config.toml
d_model = 256
tie_embeddings = true
init_std_up = 0.0224
optimizer = "adamw"
beta1 = 0.9
decay_fraction = 0.581
batch_tokens = 65536
MLP neurons of a small language model. Each row is named by its layer, matrix (up: input weights; down: output weights) and neuron, and shows model dimensions 96-159. Each number is 200 + 40 x the weight over its row's rms, rounded and kept within 0 to 999.
After each neuron's rows, "fires before" lists the tokens most often just after its 100 highest values on Wikipedia text that the model never trained on. A number after a token or word is its count.

L6.up294,210,236,223,206,246,184,185,159,210,241,237,210,159,155,135,141,242,232,256,154,218,243,250,192,290,259,195,197,228,175,188,167,197,239,144,155,218,102,158,205,174,216,121,220,206,218,244,190,223,188,146,183,218,166,299,138,220,229,143,242,171,177,219,174
L6.down294,218,229,196,203,196,263,234,215,192,213,218,205,160,207,248,187,192,186,121,215,165,198,291,200,204,213,267,127,231,186,223,212,166,175,135,243,191,208,197,196,203,145,234,250,249,137,223,197,162,158,190,182,232,163,214,152,199,235,208,186,190,240,208,231
fires before: " " 40, " (" 16, " votes" 6

L4.up460,144,216,165,216,131,242,202,230,192,225,241,180,195,222,152,222,172,173,226,208,243,201,209,226,198,278,206,190,291,200,172,242,248,205,144,176,227,136,174,193,100,173,210,200,250,111,121,226,207,125,211,184,198,193,230,190,181,222,135,179,227,145,230,139
L4.down460,239,212,246,195,206,170,245,201,182,188,160,256,200,203,177,205,204,140,128,283,261,206,229,245,207,214,220,145,196,158,172,167,113,168,189,171,192,181,174,182,234,252,168,184,286,194,205,208,148,174,261,239,127,226,192,194,193,200,142,241,158,183,189,196
fires before: " the" 40, " his" 6, " " 5, " a" 4, " an" 4

L9.up803,140,211,202,164,190,164,227,202,216,204,151,190,149,242,158,257,190,163,159,163,152,198,263,249,223,203,262,165,198,187,253,164,171,102,154,193,259,258,126,174,245,223,204,240,230,126,186,201,238,138,249,178,232,130,261,125,162,168,182,170,193,180,296,113
L9.down803,190,227,230,159,180,252,150,191,203,160,178,201,293,178,228,188,215,227,297,231,275,219,177,115,214,214,201,241,166,212,160,259,175,216,229,217,109,149,250,136,193,216,195,164,228,197,186,166,167,225,114,211,151,345,145,287,232,201,172,183,199,227,98,277
fires before: "s" 53, "2" 4

L8.up532,147,119,233,166,231,235,177,159,190,206,173,171,217,158,232,259,191,160,176,253,244,167,259,171,221,199,192,268,332,162,273,169,234,166,222,256,239,217,204,128,275,192,177,238,218,243,217,220,245,188,140,169,244,173,262,164,216,230,172,285,198,215,181,179
L8.down532,242,209,165,213,119,186,170,192,243,219,206,230,228,249,218,203,181,218,123,215,214,147,139,241,195,228,224,181,210,222,212,240,202,241,204,213,201,255,179,192,98,143,216,209,190,230,287,114,195,218,206,201,140,257,231,274,176,201,166,204,201,137,179,144
fires before: "1" 22, "2" 17, "0" 15, " " 8, "–" 5

L6.up114,194,120,260,145,190,223,184,177,234,206,152,183,277,160,215,196,197,172,223,238,260,181,129,204,222,247,190,199,277,218,162,213,167,177,289,225,191,152,231,241,157,226,151,171,190,193,173,182,136,171,128,160,225,262,181,174,213,198,168,220,176,189,186,234
L6.down114,196,285,213,223,194,232,302,115,211,140,180,179,158,265,161,261,185,197,191,221,238,225,229,206,197,147,222,215,190,228,197,247,159,179,204,208,183,206,176,181,200,145,231,232,206,200,221,102,177,162,212,195,206,234,221,151,175,206,150,181,187,134,252,186
fires before: "0" 45, "9" 24, "8" 5

L6.up986,214,111,289,146,209,189,217,203,188,172,182,188,238,139,276,212,194,152,206,210,196,220,218,209,246,223,157,300,254,226,285,121,200,152,188,136,167,147,231,184,300,199,181,165,232,204,171,155,137,251,165,219,239,208,166,249,207,167,169,202,206,167,172,214
L6.down986,203,209,233,220,172,231,209,211,238,166,152,206,139,224,218,225,229,138,169,192,245,183,168,196,141,146,194,240,225,177,223,249,165,191,203,305,177,151,126,214,199,196,214,211,218,171,250,150,257,206,305,144,150,191,224,136,249,215,232,238,220,198,158,191
fires before: "0" 25, "9" 20, "ga" 5, "3" 4, "," 4

L5.up441,184,194,238,191,95,203,195,200,172,224,277,198,187,132,226,190,226,234,217,217,231,228,272,242,235,197,260,170,217,226,191,202,133,125,152,181,194,269,136,101,259,179,209,218,256,215,146,222,207,184,233,269,183,144,185,253,185,137,162,256,167,242,249,200
L5.down441,243,157,225,203,231,124,233,228,208,213,138,209,218,164,248,239,168,167,180,176,152,189,127,216,200,217,122,258,217,234,194,207,271,258,189,196,173,178,200,236,176,206,146,271,167,213,214,196,143,213,220,237,273,234,270,185,231,180,104,202,169,152,175,166
fires before: " is" 29, " was" 21, "s" 8

L5.up712,159,186,195,164,243,187,180,217,295,185,229,209,228,180,227,190,132,236,202,207,266,222,188,261,207,216,156,269,203,207,180,256,176,137,228,149,229,188,219,133,172,251,191,230,274,156,229,186,199,208,159,154,181,270,243,250,241,189,214,252,177,207,214,292
L5.down712,271,219,155,213,224,190,258,188,151,224,148,142,210,255,246,244,281,182,124,176,163,152,229,249,182,151,151,143,214,259,206,226,207,221,228,264,133,223,253,243,210,137,180,128,228,229,201,197,190,164,212,231,170,229,138,212,176,222,187,167,209,123,240,165
fires before: "0" 45, "9" 7, "ed" 5

L6.up951,203,179,257,77,116,150,196,181,238,219,172,164,231,246,173,157,177,159,236,254,227,202,210,209,235,230,226,179,235,208,141,178,94,220,241,207,212,147,113,221,230,169,217,214,213,184,205,195,250,245,209,194,170,199,183,217,233,186,167,178,223,188,214,216
L6.down951,154,149,154,222,268,156,191,149,148,224,224,200,157,190,205,184,150,184,258,274,204,139,182,205,184,216,162,212,230,149,164,216,247,244,120,226,241,247,257,156,200,166,188,234,200,230,192,265,212,181,245,121,221,173,219,184,216,241,284,228,165,203,197,204
fires before: "s" 20, "d" 12, "ed" 9, "ly" 7, " of" 7

L5.up96,201,189,262,142,189,198,189,258,149,204,210,184,156,186,179,166,207,175,290,199,186,214,202,177,224,234,223,154,193,199,169,234,146,265,228,236,153,125,115,207,217,192,217,165,173,260,217,270,230,143,181,206,158,198,261,196,243,238,188,149,141,232,261,213
L5.down96,179,259,280,182,162,189,171,185,174,239,130,175,209,220,266,139,175,234,166,271,242,224,180,126,230,167,227,202,215,221,242,214,140,163,239,199,168,276,245,162,183,193,176,209,124,198,176,239,197,203,195,167,239,212,173,219,194,157,204,208,229,254,187,154
fires before: "s" 17, " (" 12, " of" 7, "ed" 5, "en" 5, "ter" 4

L9.up624,192,161,246,133,197,238,194,201,210,214,225,182,152,219,119,214,219,276,217,203,230,184,251,189,278,268,148,259,218,161,169,248,178,181,224,235,178,226,131,193,150,229,129,183,248,199,226,147,233,203,182,208,174,220,198,203,225,211,181,203,203,146,218,211
L9.down624,155,131,221,239,178,245,166,179,200,182,148,229,160,197,146,263,219,180,170,203,238,275,162,199,189,203,150,205,214,254,229,247,197,212,163,307,223,237,179,184,278,258,181,217,219,199,146,187,224,212,239,129,351,197,231,188,137,142,162,108,216,209,292,132
fires before: "s" 46, " be" 4

L5.up396,205,160,211,208,202,169,196,171,210,219,254,145,208,239,224,194,174,151,215,202,165,263,206,244,231,215,202,277,259,200,142,184,210,126,187,192,155,174,132,200,178,128,145,153,217,147,218,100,168,264,168,213,221,174,261,175,199,162,204,189,243,237,170,139
L5.down396,215,191,211,169,209,171,216,97,219,210,191,234,218,165,162,181,242,193,174,142,168,237,155,181,186,227,150,190,224,191,228,142,195,216,149,236,274,217,175,257,292,200,234,245,181,187,204,266,292,226,205,151,191,145,227,136,220,199,226,241,172,232,211,186
fires before: "\n" 40, " a" 10, " an" 8, " is" 6

L6.up197,174,162,192,151,182,204,220,194,170,232,196,187,184,209,234,192,230,201,182,131,219,218,162,181,180,189,212,149,255,188,126,231,225,199,217,227,152,198,224,114,191,134,191,179,204,195,210,137,205,228,243,156,174,291,196,201,208,150,218,234,139,223,153,136
L6.down197,109,258,314,191,182,177,258,149,259,255,233,239,236,126,127,237,216,274,218,223,197,219,199,176,198,187,179,195,192,304,172,175,223,210,140,165,258,272,249,189,210,267,138,200,208,239,235,198,142,124,169,268,227,181,144,238,196,173,232,192,263,219,292,154
fires before: "1" 25, "2" 12, "-" 7, "0" 6, "7" 5, "3" 5

L5.up263,191,155,222,183,215,188,189,161,219,260,143,191,230,186,153,138,276,225,133,265,207,184,161,270,237,201,221,276,299,211,277,166,150,113,189,172,113,188,122,193,184,196,77,217,232,214,226,196,173,222,158,273,219,263,238,172,185,204,188,211,226,256,195,240
L5.down263,225,205,190,174,156,228,185,224,252,227,139,191,265,225,181,184,185,184,172,233,213,242,182,243,206,135,148,187,263,222,245,222,206,203,170,259,195,237,222,184,220,192,244,167,217,164,180,128,224,250,248,244,158,237,232,201,258,294,193,197,247,139,230,149
fires before: "0" 53, " the" 4

L8.up296,170,239,175,159,201,199,127,138,188,171,232,199,236,238,226,206,210,213,277,201,203,211,188,217,136,183,133,191,291,140,281,174,261,259,212,200,199,228,213,149,246,187,164,244,198,224,210,230,273,191,224,182,211,180,158,161,165,254,146,304,155,175,211,221
L8.down296,247,185,233,234,174,211,282,212,186,193,165,189,202,189,143,210,191,160,191,191,208,185,229,177,216,218,229,194,117,250,128,192,175,181,199,158,205,181,183,238,173,238,189,190,252,179,224,191,117,169,247,255,189,209,217,248,212,126,248,152,155,241,213,156
fires before: " |" 26, "1" 21, "0" 17, "2" 11, " " 5

L8.up180,215,169,180,167,195,264,223,212,184,274,210,195,185,255,187,181,193,221,157,191,157,177,219,269,239,222,148,200,219,178,168,215,265,168,154,140,259,189,170,208,244,212,180,190,195,138,247,259,181,234,269,142,197,97,207,190,140,187,175,284,210,181,194,145
L8.down180,215,203,218,264,196,256,213,228,195,165,177,255,174,119,187,228,192,235,239,238,268,126,188,204,225,178,239,222,151,203,181,184,242,312,173,223,172,194,185,118,139,229,168,277,213,190,212,196,156,109,189,272,215,142,174,221,174,247,128,198,189,274,145,256
fires before: "1" 20, "2" 18, "0" 12

L5.up14,201,131,254,234,150,237,211,232,147,195,276,218,236,187,264,166,288,234,231,222,170,206,236,205,140,243,152,298,264,196,191,251,195,187,185,178,140,192,196,179,145,221,195,149,273,98,139,188,211,166,115,203,182,226,178,234,160,155,192,199,213,187,188,222
L5.down14,234,202,178,231,211,133,164,175,312,246,132,202,176,140,187,220,137,279,198,151,255,196,183,101,197,233,278,173,153,183,148,243,222,258,173,231,192,198,265,205,213,206,156,297,226,172,226,191,250,173,212,213,243,212,213,165,215,240,244,246,170,175,215,243
fires before: "1" 16, "," 14, "0" 12, "2" 9, "6" 6

L6.up535,188,216,207,170,192,172,182,216,181,144,210,156,191,143,182,234,158,191,196,186,123,279,217,209,210,212,164,234,235,199,229,186,165,192,239,107,89,229,192,169,209,170,258,151,287,143,122,225,236,148,207,165,191,215,154,215,173,174,183,204,315,155,206,208
L6.down535,257,185,164,214,294,222,159,209,157,188,124,204,229,115,149,179,143,193,220,133,247,162,222,219,212,141,163,110,245,233,152,240,139,187,180,174,239,251,234,246,233,167,165,241,200,215,190,183,132,200,167,275,217,210,202,162,227,194,134,152,239,127,234,217
fires before: " the" 35, " them" 8, " " 5, " its" 4, " her" 4, " which" 4

L6.up462,143,206,148,185,164,235,230,225,171,225,193,191,195,219,203,231,228,182,247,229,202,235,224,195,182,211,183,196,225,199,209,247,184,183,169,205,227,201,180,175,270,194,223,179,268,82,176,182,140,138,198,175,214,195,233,153,237,201,145,167,251,189,186,195
L6.down462,256,202,189,227,176,143,174,189,251,178,246,168,321,128,143,217,257,209,175,109,256,264,223,124,191,241,228,169,206,195,234,144,226,165,236,207,214,216,180,208,246,163,204,227,174,151,262,194,218,221,195,175,194,215,253,184,246,224,276,238,207,191,199,255
fires before: " " 40, " the" 13

L8.up332,157,187,152,174,176,220,206,213,212,249,222,225,234,183,234,187,120,183,138,205,188,199,210,256,177,249,129,234,287,179,209,249,147,204,181,183,224,232,71,214,177,201,239,216,221,171,184,184,236,159,192,176,244,206,176,241,208,201,165,233,241,131,168,135
L8.down332,209,180,301,219,134,176,200,193,148,178,209,306,103,201,206,226,225,144,257,246,281,171,213,254,152,140,174,120,131,177,234,181,253,179,182,181,208,231,117,160,189,231,159,226,242,197,233,184,209,191,196,210,241,196,193,214,162,252,151,240,161,272,202,239
fires before: "2" 79, "1" 21

L3.up728,220,156,206,182,236,224,197,226,155,180,213,206,210,167,250,207,211,188,220,161,196,208,161,195,225,235,197,211,297,184,199,152,316,187,242,160,173,191,157,175,227,175,107,208,260,204,239,191,176,313,222,207,132,192,206,170,243,179,144,148,212,235,155,193
L3.down728,186,199,212,212,154,227,189,261,259,280,239,204,132,214,150,258,138,254,247,180,171,260,234,179,158,268,230,267,206,207,189,203,290,227,159,196,172,198,168,220,190,248,117,232,187,154,165,167,220,243,170,203,229,243,188,221,175,173,137,242,169,154,275,250
fires before: "0" 25, "9" 18, "," 8, ":" 7, "1" 4